MLP neurons of a small language model. Each row is named by its layer, matrix (down: output weights) and neuron, and shows model dimensions 341-511. Each number is 128 + 32 x the weight over its row's rms, rounded and kept within 0 to 255. Numbers have three digits each.
A block is one neuron, or neurons of one layer that tend to fire together. Before each block is what it responds to, as a language model described it from the Wikipedia text at the highest values.

Ordinal and ranking words. Ordinal, ranking or quantity words right after "the" or a number, such as first, top, 101st, 300th, one, both.
L5.down25:127149108099086158142081154151120111117119116143098101149039118099140106203133144111125115147125041148109109184163100111098085081093155204175113116137114086112155083094180104131073136144131143149113089138166093132150155090111173122101070130049153110149086171073106144148165101149132088166113092088155146091124162114210074116119123134160127134111128115104071146165146156107119117123140122126043188130105149116151131130189141076094137106167084128149116072102152184119154066077128130167068160037130134083144120169099
L5.down245:148160168129099071103134159136140199138071079163129149122142151097095156138075106058151092091142120155131091151181127086080146159130152124126126084071143140090132140123166196137121138131121134166132144078103108115114155109056106185143191146126107150115129195174104079170123149115114040147144159109117084097147110146120176140192159143121081182166095168089087137072158181148130099163190113082102149146102197099103141159098172121146160115069141123090139107221096124134110177183113118092131082085093111150089110133078
L5.down362:137168066139089110108123103153100134109137048204133053118085114057117143103047095088095147103124155105110198103110133145156157147170221137125079030099139153193096141116144120111119171133109155112160133128099132115147117121112177122120142152112095172118128156119120147061211097138130160123100103150075152173166179159165091118100117143184125122177145160123094175090173113186111084106165092148127110090138080146103174077139179132114116154078125097146160117128134057097129093153135090141103183106115137140115164137108
L5.down750:114133081149087123123111151100129118176127166139116144096151196117160145124160119139111131032126170198153132145168094149098177173105193120189113152123077110134092133153169107115120096139095128193127120090115053129144176160117065130132162159097138121139097093130113119142108062117096081084084162115084149106165115114075146123108053115113066156132123134107143091165089107088112046105179134150116104098137168095142102121063118129136160142113137138135144179124134165141168080141138132143173105121093155157099160123151
L5.down1477:117137148184108107120140157080116128112061081117125174155165127092134112153148117117107161067121140130145121088099090149106172169211115128108192113111090166086179179089234167108151128127146117083113094134106168142141097171061112096132136092144107136120140142123160141126171155158105153119179114097091090174134107156105119150081099147138082109117171098109091127164092108084088109114156091076091077114108156165161140129100122145131150097110194065098202116089209191107110160142172113138132105101155141117128151137130
L5.down1605:151170056168070163103091142154064139165099080122119082089139169143131083139127129136108150101127154135083056166169144194143100126130145169132129103154143088149131115153129066128126138107156093224174096100211150066158138155098115121125097168085130049120151135087171086136170066137124058144132084190084141140086151119122135109113145195136137096138186140072065137141146126116147128145139167107165084179144151171103165098132180147165199134099107126098109085098123156131215123140159123189158119118133168133167137137137
L5.down1774:078112104132077128070065161095138144173114104110111068129105100084107157141098167101160163198119172096146134150030080108151120145157115125113184171168169159148143172114169138091065140100157120086138134096157115138132102093135227127134122184137109063132131136154137092160112175167138100085071119129131145059126116124170095195087121137104152091040131146171109126102105133106102185144137116148043155105140110157185154131158153158073181122099153138079127141124088098125138136131162142135150108120171136113070071139096
L5.down2044:096099098112104112070142109104128152159122113109148142081112089040158156168197126120138115128170137093097155100145136105116143127173116205094140110099145095146132122154136170118117215121094198142103131132154160116146106123170114109148137107192095117097102147129120136153105105157125147183145108079038138093176182137096138148128152101120096041131119167133056165103135129148148084126100143185134160095120160105184179117043130162105098176154140150037174116089145151099098130090082171133108134071182066110091170109188

Possessive apostrophe. Apostrophes marking possession after a noun or name, as in school's, Saunders', Mindaugas', less often possessive determiners like his, their.
L9.down2:112130145170134126125132119072148117129154166152151094116139131093082221196131088158093088177121117119106119130163105145137155120149092081107132096132081122101101150153174140116146164117153231075154113122130182173162105182149143156149111145148085082093094104125129113179143092165156063124091126113141087162144137137166085168110104164117095130134119090243114097127110134164124127082154111107168170101149058126094152147165139143089161071174170104132108218089125134129128108128125137110198097215130189130151129102121
L9.down270:164053147134134141138100110110131159080171125175095127190150137140143143207107090110081120116119095127148143157123114142090146190100181093134103155126079143133134110140187121148103192143111134108143107169101102098095113115128127143132095104182108106110044125122132135170114116068123155130074125152142204173099092185120119122101164155143128162157130068103128109048100083120103109170148134023191133121072129122096122128077092141166147089145188198173143167123152142070163184148169132073175100132126109118133103167168
L9.down1072:149144131164060093160104146129128130122163174090127162129158180207117148136123148152152172073130135112102104161174113164126198117159158114113101171144110141108135202138144131093100152126095140111127093130122118091143093156148130128096169142110119139096144179130060095118114105146120152135095094157143114139106180110118128115148143134188122092119106088145088149153067180050136135136078122151173130136123107132136079164187137122140124078115169114158135133114177081087120120135133135174089149116126147144163194114157
L9.down1915:138127093141145173145163094125123081130137099115144161120134150153141150167021077131165134123172095133139151107140162139106116133105093100160126141081155129142116142171090173099151175186154094128115121144154092163106103136148129171134143138092139161142153119128127129123111178104141176151137122120113188160075192106201092114137103132090128149175173119179109141107101164148188121136136089115122154119129152133133112131118200154163145089090144160115140117185094111116185176143160118117198141178122151177146170113138

Formulaic Wikipedia phrase words. Predictable words inside stock Wikipedia templates and bios, such as former professional, a member of, female householder, Other political affiliations, Bronze.
L2.down644:138103110102140138093076169119166138141147115123114186135168113091148167062139109137151123110108127146152134186184109147096129196102129116148068149137171121102157116103208129083086127124143064191123080101167117147156102131118151087075146116137077106157166119107132093167109104133129127109158130164145159158059115126133125138107179149137121149086149149156095156123094123110146113114112071044180187099129134135150098075174115125118150093081155129166125130153063122164157148070161160146052099100128139142131216043148
L2.down2017:151184148096101116113170195167091126131110162097119090127085097164142148192080144113125172115151094227108107107093082179134107117128144173117117130113084143133206125108144145092114087138185154110178184144140148107149073154169210055095131100112137111169115072157111168105112110129074162093134199194157126113132124138128154082180164135177111053097138152106160062065115125121110142155098120137193162109108114107134142145174120094144118106110113086094122172114121135117136091118133104187090078047157161110114157162107

Late-list separators. Commas and closing parentheses near the end of a list, typically just before the final and, as in France, India, Peru, Turkey; also "as" in "such as" or "as well as", and "both".
L5.down182:175109098111104190135109180079081100132130159125141153120124094131134149111127110123142080105094155120147123031107144187124131125076101114085107116130181155082164107142027112131156135119207120184128124103142137157171096175124093163127143059191115164077182110119122144120138112188134143146178105128098131130138138111154161127059150121126065130161125129137129149177132090135120086080124167130166159188124076161158101159109178117084138128086119092126123117108183114129090113179102172059152130096124131156097115145140
L5.down460:122071158107092147131100104147178132102145115104097078072101168154133081115120157118156121118096124161194095127089163119075106133111126149068120092117154057132135128109111104131137142138168106192141157097100169088071144123151159114153137154143118102126129090097076208066150145166128158110096122146121131148084150129128106077121092082119162104173162078170088099141132112175137135135115131174207157114075074115138117138082095073126145122125145146152176134159139143096107095090092111092129201117136108074114144117164
L5.down546:106130158123116120075063127141099141093099155121104118135135145132166144107141139144091106091116163112141145123144112105155105121178104138094074121093146167129117126063145104159147121148109106152135127149059175105154094083099167135155099136135163070112090115082106160136119105147121156143202178118119059098146133165152187181161110154146107081096129062084124150097124126087072103084076130141143170125147143135143114154167111136121148113136162125135175144168136116120071115136150129117105070154128091153122132139124
L5.down588:092133091135087083127102136156141115131211166131156121162178105190147059127126127133139114171030105161101118111094130138208090148131143117090086091138173144155130127140139126114147134111085133092137172134114177175116102136112135148156139119157133152100149147136138106158133141175144150119121184200121115077092129125072160109158116160123140085136130111170126146131155152117143145163091072167135126155128092143097137074051182148137151125091167125209116091129161095175104170083110112043210111120155033126084171146118
L5.down802:121154139142141084141105170134118118113162139104170100180164143077155109105160213162167099135059099134188099127189125200154123140088107152143070111172132173199138130082122124127140156089093168115096151079118182165126099111106145111100150106156102088087183037131126116070156145135125155092155100173144119079114081184108165168139092129122110121119174137145130109110102141060176191136159105099107156134082115114089132124103182121143092104145106111158173112125140146141050177132108133069114087140094080159115158085114
L5.down1686:135143142142115074115115085133140108124215131105108089183112205130134061139145095092092123127111145092109163124139102168088096131071110051117152117110106095165103128093121144102099186126165150104154131148163098115122126048084100084150071111096110114164145095094129138155093104116144152147145144076147137088198106109032123171103115127205098147095127142081100108103121123138132145163051092127140193137113109159149124105136174149111138107066159126147160141121147101166117120178185174092112112159125210135114162133067
L5.down1835:121110118090110119112106105071157093060147117134135167135127141173144117118127090130156145151081125095107137095136106142150108161144120113142128080150092156178070059128090129094182144130092113105157070142157130076156127172136111128113151122128158115135167080081121187094120125131141152125122145102149125080143131123112155157188104138135120103116156062088165189095101114120188146137094046175100142161140142103173157117098172142097163087131130087134186129122117128071099122146119127126128181115158163127121110122128
L5.down2042:109106212163115112150163166092096110175111151147111157120109138134157113107108082143111081146125140070068117122095156107146141141144105119139137065133167086178101126136101109158150143134176122193143169120161157165114116158177187141128095100093086111107149113118092143066164146147147174132135162143089134132114145134093120202106125147156100110159083084182145193131101123158106096121150148105094164211123053129155126135156107158146124155084030081091121083195120090139086104166109101108177158105143190116151168152126

Predictable grammatical continuations. Function words and word pieces that a fixed construction makes near-certain, such as of after need or intention, have after never or "to", t in couldn't, and hyphens in man-made or COVID-19.
L5.down247:101155157124115179165078065108153120132142148055112140120124141145109101132100156118127164153120106156093099166089110081118147085128144134150098124144154134138066091138139106137057077152142109109139112135122158188149154167101195124173168077145107131104153117042140120110115122145177108085169129186182146121135134139127114097158079116114137155132096127141111208122112122169161200100111110129138123125152063124106116175115179109126104106085166134175141097197170061154149146108082087109143092112160100137123151102105
L5.down270:059125151180140094173133093129089158133103078176077141161159180115133194109096180070111075084116065221112131094100106130166168105151167090146079073130170116109114148097201162209107122159117120163139131114095156151152139091098124167147190122116151076099133121148107127081152088133156076121096146079145124164122135160172122189088152113153096155148121133098156144165179085111187090195120137145176099162102121142131169073134214107139112135088092172171105118076138137121136139104118109127108097100138091127127085152132
L5.down276:140120132152054127130171165128145140112128126072089086160103171123058122136097163136137110125141152176123144109123158158175075108126111160171107108135088135109113170071141130137188109119151112119122079142128080146130097145082078113103119129164127179102156140090185114112118158110097143127116087080124108096104143129146067178122094107191145131147131113115137177085157090152136100154133123085153122185166135138163115120163157152203096161078126097073187057098096114139162135104177167116116063120122115171112170159113
L5.down896:162077131130171128142170177117095091124100097178061116132169137180106126173129120148089040149192146186132115117158103110147139126090194131164107142059130171114165183189128176103114177105152076085071123144153134132123101106096123115143100102112111135138122083131214156181110098123146055127112093146124116115112150135084086092109160088134140095125194086113173141124123124125075112112127127107134178097084163106046101080110128133062085158149158089170104143084186126140141157098136142133112130107121134093125107134156
L5.down1021:135104145150102098148127119136130124178170110103120102170140162127170111147109110155147159139126124118128120129186123128161133102145157104161110120052139153144132098153167097171177148148184128123207166144125011119082087142082091124128120165139157139155125119161137098128142131092104129113112118089174084157103129100124048115146158138146106124140155133114095173086142116083112140127125130074120144118139147131177121071200164171120100158091184090097144129086082118129137144119091157058106138129108071222153061122033
L5.down1087:143171126153057163132150148113147142137201103154106075105096164124079147141117095062102099146130086189164127135035156190130118114164139157115135112129164119090133140125142171100143156109112090094093151117143145116191111191126160131127121138128167182098113154081164166177134137149138093173079149049109144114100103124133152156155136137102136106135135076116120248185150109146137138117096170128116062172092177136107141127192193160134142154081121062116159096126073097149161098142118160122119116124153085212168116174125
L5.down1370:081079139121092125124058118112077128152150147117143137125139072100155122142138119134150096196162117090141131194102125134187200139176137172127143083147130086110126145125110165161111140093158141068098094055130134160102112055156104148102174179199160084112123135105125075089149103171131100110117126143103109125105122089202147156116148122111121113086129088183084098148073157136115154169118165152120189100123119186170093159104212149100146097181110180096156096128166088125095139108137092118109162122126162089152121160101
L5.down1608:134127201094128085101215144120159145129102151164068122116144162101091082117168079129099127086129070201135098101078115131117137192207080131160130090114098156114092139141140078149129141185140173171130153066093111149209096161126144150121165110115205150082107160163142181162079135157124162108166044146140132147095141147159143170117179123142119122147058153101119140163174167076097160181149133087097073171141140154073126138157136137146139146129195110123111107125167107161073079120170120117121115078161129205113164135122

Word-final suffix pieces. Word-ending pieces, mostly plural or possessive "s"/"es" after a noun stem or apostrophe, as in critics, Men's, reaches.
L5.down159:076113162171126132138102134177048115133087142154163137113105178123114080138142188098130147114086195119114137123138154136151159127168147101140191075115139178112103103072118087125181167137146090070149136135113178122070150146157147099083115080082145123151130118149154138128055152096157112114094139119158136135137121119109083112067085088167138092132108144144137146134126139097134136136129167089146154101109155110102157129138109172174160134088175132147164153114199080152154109152091115135166144115131207153085167142140
L5.down589:107125116101112130102139102197133122126155111177178079183179135128168116153149094083184134102129104188183162136080101097115053104182110083102146138178177124050134136197104107119171122083133127151136123147157185084081203170134074160092099162141126108154122057088165126141119090112119126146120112170142137164107126106146130140107125130090110103142120088140137070112106175130112149175167129121140113148135129107101136129144136172117165135183140121157173076150101124061104138135072121136141187193092133072164162125126
L5.down765:163117152157134122192185181137166133114132113144115110156146105167084135111171126101102151112090133148183107145101093099121112092110159133108105078101103177065137126080118147073126168162030144121096110117150087104197195187042127067178154099126100106126139106130118119117160117152171136101116149065183143108140126188063116085116117109083147120135120182152178169149151071083165161147148146178084153126094097152063170169118066155168175122140166161151132129172162096122113181081140102101124143046103163094075138090157
L5.down812:118105095192137105116176137157156094053104157099092082175170095190137138134176170146103083042197078099142097110143061129100151153163090123134187086124162108118151140121143141089071142114079127131112082128165173076171123165127116111129183062107115136150075181147158172156104107125164096120127126098162170142107127169126149119169127116150138128053154163154124147109091108073091129130084142142180143127166151143136096118157076112090136118129162135148121122173097067137143095122145080140160121122132229145097108105138
L5.down1051:112154100123157130113148095124120133132139000161155132141102087114159165133143138110113115117127097048084130105167184132120086094104135091084118126093131055184183135101147115125241141118038148147132112071124195146134107158069121132079079190111099047183119188102167090078174114061132178180061131135081132137144146134139128114091147148126118187129145095108093175142125135141092107140104119159141149191119124118085148134151100114079156096133172124070116145137131152111141167123192084109190123134173136135130138086100
L5.down1063:097143120148173191142179145093093183086132141119121139074133116163119113127109136126117063189170170131113077184175106152125115116121102154157141176185070108126158119124193107126120113156102076136178158152164145073142128050147142069120170101102149120125123073166191093185102204115130136110122165180113173151130136147119131141158125151150104153214123172156075129121255080126127158127107159095178154093130119150135135176149107125106147114131127075119087112174109136125162100112163144129098131094114164055163109139121
L5.down1470:148133162123141173135098162125104100076146077181092144095072156153151142124197126177166156153163110148149134120100210132182127115146183139108103135079105130156117126103163083088162131131080115101092080117127140085151152165116107167125103179091082087134146109110125154125088083090126146106045142128137120118123144151072112124104157153129126187113104122064159168183093141122172103188149113123176128108089132081158147150113137164131130135125144122164146051139139168157094147107080120154170160096153161118115129087128
L5.down1507:159113103162096100126131132147077140114147133087147109086081116108184109113115119085113139147098107161141118073103107110127130145174152120155143129080141071114120173106155149120180152132098121162160120146150110083168113138128157184101106124058098111108144192188170156099077167093109071100108133082101129158109128053110116154075171139133167109148137166252170149123187113086116062094111107121115097156094093147122128142148129141083077097120162094147125131140094125104136142091207119145113142115149146085092117125123

Reporting verbs after subjects. Speech and reporting verbs or their endings right after a named subject, often before "that", e.g. noting, suggested, stated, announced, reported; occasional table cells.
L9.down20:138135105107120089162139087124100155149155044131065143154104170136109129127114142082133114046104120142087128123122124132143172091105106094136131139149149096115074143125139097092147163149088120179171148110118134102165126161130131083115149102126141116153118110154106125133113150105081163166149107128114101092149165120079104151153112129126108050122178074160123068122145117156060171066097089051138095156100123139133135123125118198116154132106097156194124135136150118101195084175130106116154145107114139129172144139139
L9.down1257:131196157190125054112078119131118147172201067168125215158167155080183183135076114152083189118164145131134188096180112131144116113116160153136085164105127136132093126162150075133064225131126105162176095089176126158129102138168117160119133100113129160064118140124122119086094190112148093112119110112135135115082102098119120129151148100171175128120084113141165194154183119154048128159110159115123170137084098139112136128081113146129164133158072077095143092106138132102148117103103102134118081085091102145133142153113
L9.down1410:122189121149129163101105105106114135105121176155136109126114154095142147146134115103158157088092067137170117144124149056128069146105134103220077181159152171115125160175134140145144171112066162165110137142179115123099159145119154172060124135170121168145159141197074143074104131140115122110174100126169048083142095107108123135184146152119153042082148099076056166099150105178122139172101163124109187121141140112092131122107118155108138151141118151100125159095157171154141137166108117146151135145126111116132119129094
L9.down1653:125158121160144143127084148129092143094143139199108131196116147101193190130146153168148164101071137184128178144162148112086106152122158106114132164109102141084107171174111114075125141161134103140174146184190120114138132143131173151135134130090145123133132122114146138114103101149099101138143121096165089125148128116090092081118093148092088136076063109170078067148123166101078094140172137173167096112103168094163150126084148126127125160160159117180110053097208068128119061166173189113136111174159108115112137058149

Sentence adverbs before verbs. Adverbs placed between a subject or auxiliary and the main verb, such as commonly, also, later, eventually, subsequently.
L2.down823:130144151095158124165154156144167135145080130169132081149079180057094137066142125092115146115132171120128101152112142120107113108128098125136113133102118128086148115155123069171178154108093127085142150061146155110149123121151091121134094095106144179139167124136153148161082157185081140155075132097160155060159166092145187135156104201105151193121144157218102090155183109138112081187096194107122164118172148098124097152136119151111116182186146104147076154122123128129156118113080120146168134191082142151095123161159
L2.down1213:161110135097209136148174156140089102154121099165184178127125086119070113207081184185158134125123111070118175123115106075148108139159081187124122094149142108144133144180115118104104108108101077080107131169107132136115093076098195104132217163170151094156137094077156114148153125169193091088099165133113129160147111120116106145115146176106171092177168184127153122198103099150132142147117155110116146168166147116126103109131090145136102143115126123164120064166122206152129122141112112093139130164139112110148200082115

Phrase-closing commas. Commas and closing parentheses or quotes that end a noun phrase or list item mid-sentence, e.g. "the Rotary Club, and", "(2017),", "his family,".
L9.down1612:080112142141191080140097165062122102163086139155079100131154177147134114091155158142099095113169222126159133107122158088168181141152093090130128090081159153190088122114095106171123088158128144117135134198162153152114156175167117081166166140109113098189114123131132151063134107120154120097114143161088083084116158095093159111165076127107159063165156099071198148116115112154084101141146063126070150134113107125155087115123142137142139143127100145127194134153131154162055143161126126055152097141111070139159140121105
L9.down1639:108085092101095086132157151197116124072115144157150139107130154036132109112166092072101111152118100092093140102128086081100121136105095100167132150159139123103120127125116153130112143181136092146146152119101112152081117154113163181100070067125135153057130117090065141109126129104154142161152159131144147079109097127111167194123178111163164164111096137182073187155083093123147074133132112123159186180106139150132125145168141156142097146111138105127117114135144050082129076084054147099105204069103063070099114099118
L9.down1732:141086081111172106115173168091108122073145110092111138140128166158150114137127148156074100138131153143091150107148108124166163149141099109142126118155151128197191117117105090131109082151102095179196114139185121181169114089146076085134154189126092112136095117171152136143098114156145168125136132131079079116144114156134082111128096081132092137138184121065136125169114133121127144113062116173149108118163096134093135120138093128132152118110171145171172161093039089146163121076100102122136081161059144086129107144143
L9.down1992:116158086154178144125100110128092151117148068156149135131126107121109109136112106141160176098096153124149107154176110118135167119158104140072088165038149172164135101110130144146093138135081168154152146155120101101151093165119141112100200093130161158129107177124130132174171146117088134091190158120110079187075107171148064107106097136113096077128158158094172074121081154090149101101101129147098136100108113070149122178128096130092118160138159115136145184088124158175122118158094133101126100159130109137135122128130

Hyphen in compounds. Hyphens joining two parts of a compound or range, as in self-aware, well-known, two-story, 187-206, with rare unrelated word tokens.
L2.down1:137146188151157104131144123143102125169140097089110141104118209119107119169092172131117112093127097113119111116143099135150155152182105125091068129125181121166110154148221087112089115166139037164131099138143175076098119132063182146145075130190118133146058129134108119133110089183127102135122090155129098122122114148137141135154084144149150134126200155133110157139138145124093122118122098131166134046193163150124112114116098108162107131119149116141170147108122139186087092123085170157088090185159103207104153162125
L2.down1499:147130151110149073164156168145156146133129104108136088165200143101130139113145142097075054159070165194190122115077080075159161133135166176095161139127078178082101146125057086147091066140130150142124131095080045154146121153148043064133178184139118130123149095131108147166178167131155075077170180150105063136085146140144151076125142170145089096178137171163177083167119128145114118086125108132135127180061116127120147097135060169140149162116126179122107110159094109096144108156154120134169172109136098149171113157113

Verb-preceding auxiliaries. Tokens right before a bare main verb, mostly infinitive "to" and modals or auxiliaries like would, could, began, not, as in "decided to", "would represent".
L9.down548:121155119151154168074126140155170145150137140107126095099075115148084065073162143102132069185171127083082135168156101101080167143114120108148144089101099111150147171128110066098095118074123136121126117120124145133075145155171142138123159133109113106097136136061153154180141132169122163131100119106147169119150095140129108169170148126072124102098101092130086117152199149108095044171167191168095126124149134083142085138065104194108092155121170139086185093140132112208123121149116119116112109122112184121124109182156
L9.down587:138165122119152140132128100129123175116153118156127142135116127191151076128144167120111163151157053169097163148142122197113116109085092108104085134174163110145089112113148083099126144051079162126115158108127154110145105148144082103112129107139102175151127140136172101094132086155077098150182139091113132132144096079111188118140178120162145166103128191113070132175114166110117088149119095108119144163129154118172164155140119121150096107102130173088105106093116194121087148178097142141109214172143158116160121142148
L9.down1635:118148076135046118051127081096096088166124178170165117157135085162061129107112165145108159128084129167100128125124123136118173146163109165153120122130149088146173082118174145084132114078115126103193111069100198176084126142103136122126092139154123154145073159144093086183138082103168144129081121135154166088124118164105146172103098135156120156150156110131059145103117153118168132128128143138158115136093178145053180186111124171093079113063116112135094108157087101127044157150135105128104156163062135089173115140126
L9.down1719:121204126134077105143141152129124095120100141154165115094154148099154143122127085100096161096124126085124136128114169082132137135180103134116123157144117113093101178149120122088127079170148169114219098110156162106142143122093134137124083111096099174150091093146122124142153060086161129137147074057114118196113102086113070106180135066113163170134099183194144107126144132145115118078117096082141114170093116165112148158093130215120156149099144104160183105091111108125107075144138123142158072063144135112095137193089

Verb stems in sentences. Verb stems, often split before an inflectional suffix, in ordinary prose, e.g. require, indicate(d), protect, eliminat(e), reveal(s), relocat(ed).
L2.down695:158167098081128151129079113082157149168068156203098168129182092094178092122122121120070216127142122155117118108104080137091122179201111200076165121081160171128148083115107162108121159148125078131166139130070101131103155076160121132083129133099159143155140121063171071143120148163134148082193167175123101133176087126101130110107187155121096106099114113135156208123092128070094194120178138088189075100130114146147148143143131148097090093102156095132143175151083151145136102164073111147121133100157075144118065183139
L2.down900:137125052101142176111143125149125140159082144133184127108125148148154076152157096162102168137119124096063143143188138158140142134083126138114118118103136154141191120110149091147134145115165170137143203210135120131113143197081113152081123154097111067108154195103127113155151086077172156072188092152146129104124129123124109140131155169117206125173164080154115161142142132124148124121134149084166103092156158178124111164128109106132162164165136078054132080129060134089172134104099112084169156127127161205099095069175

Adjective completion tokens. Final piece or whole word of an adjective modifying a noun, often before -ly or a noun, e.g. overwhelming, skilful, dangerous, political.
L9.down357:064139160085124112122105079172134158129193115160122100166135119138146105113099073105170054110102098140123102108104130130094109064121124097122115134180074152133142124071091138125152123137127208121138119186157158140106101114183100115177110156124070123052192170136140103116125101154112158028123121152139109100101157116142131131158186121061107101154151098139127176124162139104082117151154212109125087160136136056104072161092123113156155126188156140155139113121145142053134118099145140080145114146144131104140135133099
L9.down1341:118074135148154169122141127119086132075121154101119195116134140162118083152134092105108106113121124093162140185149114155100137130113132081149115125126126193143124109120140104146106142106079145178146069147156104117151129174110070110135155142061141086092150136132079162162106141118100092100119108071117139133101118105060131145165111147139099140116053097188177110165138146092158165091200108110134122155130076127138088174083144126142158134110085092083133141090153160097086135171113151095117186173131133147151176106158
L9.down1558:090136139048183091144140143198120092133166097131129152128122115144149134114134168108121156167167170138100092168140176080105138145091107096100086157154087116167101112123082118131150124116122168144124151100146113098147115190088143121142095159085129139148103110112135141178157174084185163120148139111106118124155157143148157112129058137121121127162158111128147096117116079128171133095137162163124054130109186097161110134068111115197178134142153117125137130119076103108082146155132108188146138085136177097101080134182
L9.down1784:136131125140088104141163140162093150158133082109106140110098148119105120132195111087118120133162091146128090172082162136194111057110152152077180168130152109162090148081123123085069147058161102125095123184145150136169096142176146105104112133114123091150109104150075094200132122122134135122073159154156120124173120123168165105133118127178112160122163109132168108168148139201113086129109163174179167138165165100104102138063131145099150146175107133104096082091117147145063089110095172146122142114140136164065186146130

Main-verb inflection endings. Tense or agreement endings (-ed, -s, -d) finishing the main verb right after its subject, e.g. commented, ruled, brings, reported.
L5.down3:109083118150142143120139147133129129135148110137155161174156140151109095099124124109200127101127150117129121103096095112129109121150129172163066151195133150158056138117041103127179090096091146135174086161146136104148079163126141145108185067153141111148148121067109085143094158080199101146174127123169156088074081133127121165196147076088114200107095072114159135165083105066186104069110155105131133134110082124108152107128155144143099172132164119154143121068170067149101109179125179153121057105126159134118147180214
L5.down106:117120159163127097141181132104149148128076107162088113143200155115145105066128089125132027073162144127063154102107137160129159139105123125102092142156139160098117131074146127041156119129062124156128104082127087115159160136138120150109099093163140171140125122102143081186076116107160128168161077129139105108113131166099129152080108124141093155090137147170179128137150077117143138123088130103165143182141059095141101117146116118112104192125162115149121104098131109164080152121156077114137149116139179106183132150162
L5.down418:082110136149122137154136110125111113104133079131129102120164077114115166143148116131166141186136166125126115122132161158157163164102120186111137144085143110124125139140113168219080145163118178144118130108194081168133110141163161200068088167168142110067122089145115156113103161109102113087143221106098136045087120161089127166066139104096182134087144079133125171202154181108143138180167117127093154137132128140136096142114109159151089126140072134150153091114089150127122122090131051144126103160060148109188101118077
L5.down760:139140107125141043182108145106125086087091090139110141137127056149154144157099125158142099121118126127100137143173179193170142145074107123161179122134167122113133149148099102118081173100127173087132171138140096137109127054156149111126146144133085131107088098182092134143122115088159160099179176138145119105128136134065130093139111124130090127123104096166145141125147109127072076135136156064141104092109134182129074148147165121098110123177129122129178158138135153112126182097093090114121151102152203089193095199101
L5.down964:141142076108130145114106129117104112114126076119116151130128109092153145137141127120082140129105116148086157112195110125123088131171125168149138171103123127097119099152157129164100168131144095099124144126154120120148113108183149154064085194098144085179112111082118100061137101078100187126105130186083168091140106140092102129155151136064122106111146121108118185174105166136094142210174122106148099131125157123169140092129142098104160130143102151086168058167090125104172096073149091081087129141117155183150127099103
L5.down1304:068143115169148154161143114134074127073128110118136076159099135149130117170107131194106126104136164096052122143097087109093179169129095147155113170172113170108144138102162173138109116093107181148137130060119140120110143133089085118102165155109146162106177140196100148082110138124164140123136156085119122135087141126100092137103169153151151139190114185076104156134126155103108098156112074185082128144059040170059168114127124127083112140091064145172146117156119116170132099079127097179125126159132159146129133143152
L5.down1430:138123124121153149158112130115093062086112148140150181139101106086179172138116122141176099123131164124104162159156138185111101145137104124166090138169059075147105152173152155134114147117107154123087098105141182180134151124118102104152112143183163205082064151114159117139082196155124120125128124108108184116062129113157135165160137129158159116105135136130055129161090163066084128096120139184137132178060131127163093113119124101055154145209143172082158098145093136108161132067107088176086119116130140075110128133064
L5.down1727:149083116148162102054107081088153143138121122147146100184134111081100177116106128143135068132156084118141097143096091125099108113120149110107104146137118154140119138154111175125203119117132082126149158154100136068112089127154066126128121137178100148150154155136092087142124139093132107140181145097162133080140151108141166081106121102181158142134122132130183102159131108138124135117128146160152098167139122137129125086154160123108110092181142117132083133192151177111167125181108098095154159121155157126153096092129

Clause-boundary punctuation. Semicolons, commas, colons, closing parentheses and joining words like "or" and "and" that end one clause and open the next, e.g. "civil strife;".
L2.down405:152131091123118166151053158157110147153133140122150116101155155105064138176152190146194128189113129115156130165122197104112147091132147190088130162184170169119133094043110088154072113157110150087151118158125113204164102129098142170173203138112140136108158172071103163120146089099099128130165158115125086100145140093065143124156111113118089090187146125154147175144090110155120141067175114098089133148139150098169090111154155148132131138111102149176169155129129098081131156105114120108144135101133073076102117111193
L2.down1177:114137122140164164112186084125188150156160174095163105118134121093090125107178132158148110106150149138132093116116126137089110105091168108049141215114128120126123147153163122135093180096086096124173209134166125134100121119093136129100131093114165160098036136142123099122071097117113121127153118137107158103101148113147118178164155129150126135154132102085093198165112160108084125124115054180128083209126119106165161087119172092130066110172092117172158130141160126112044073103150118120147149143127111116131114117162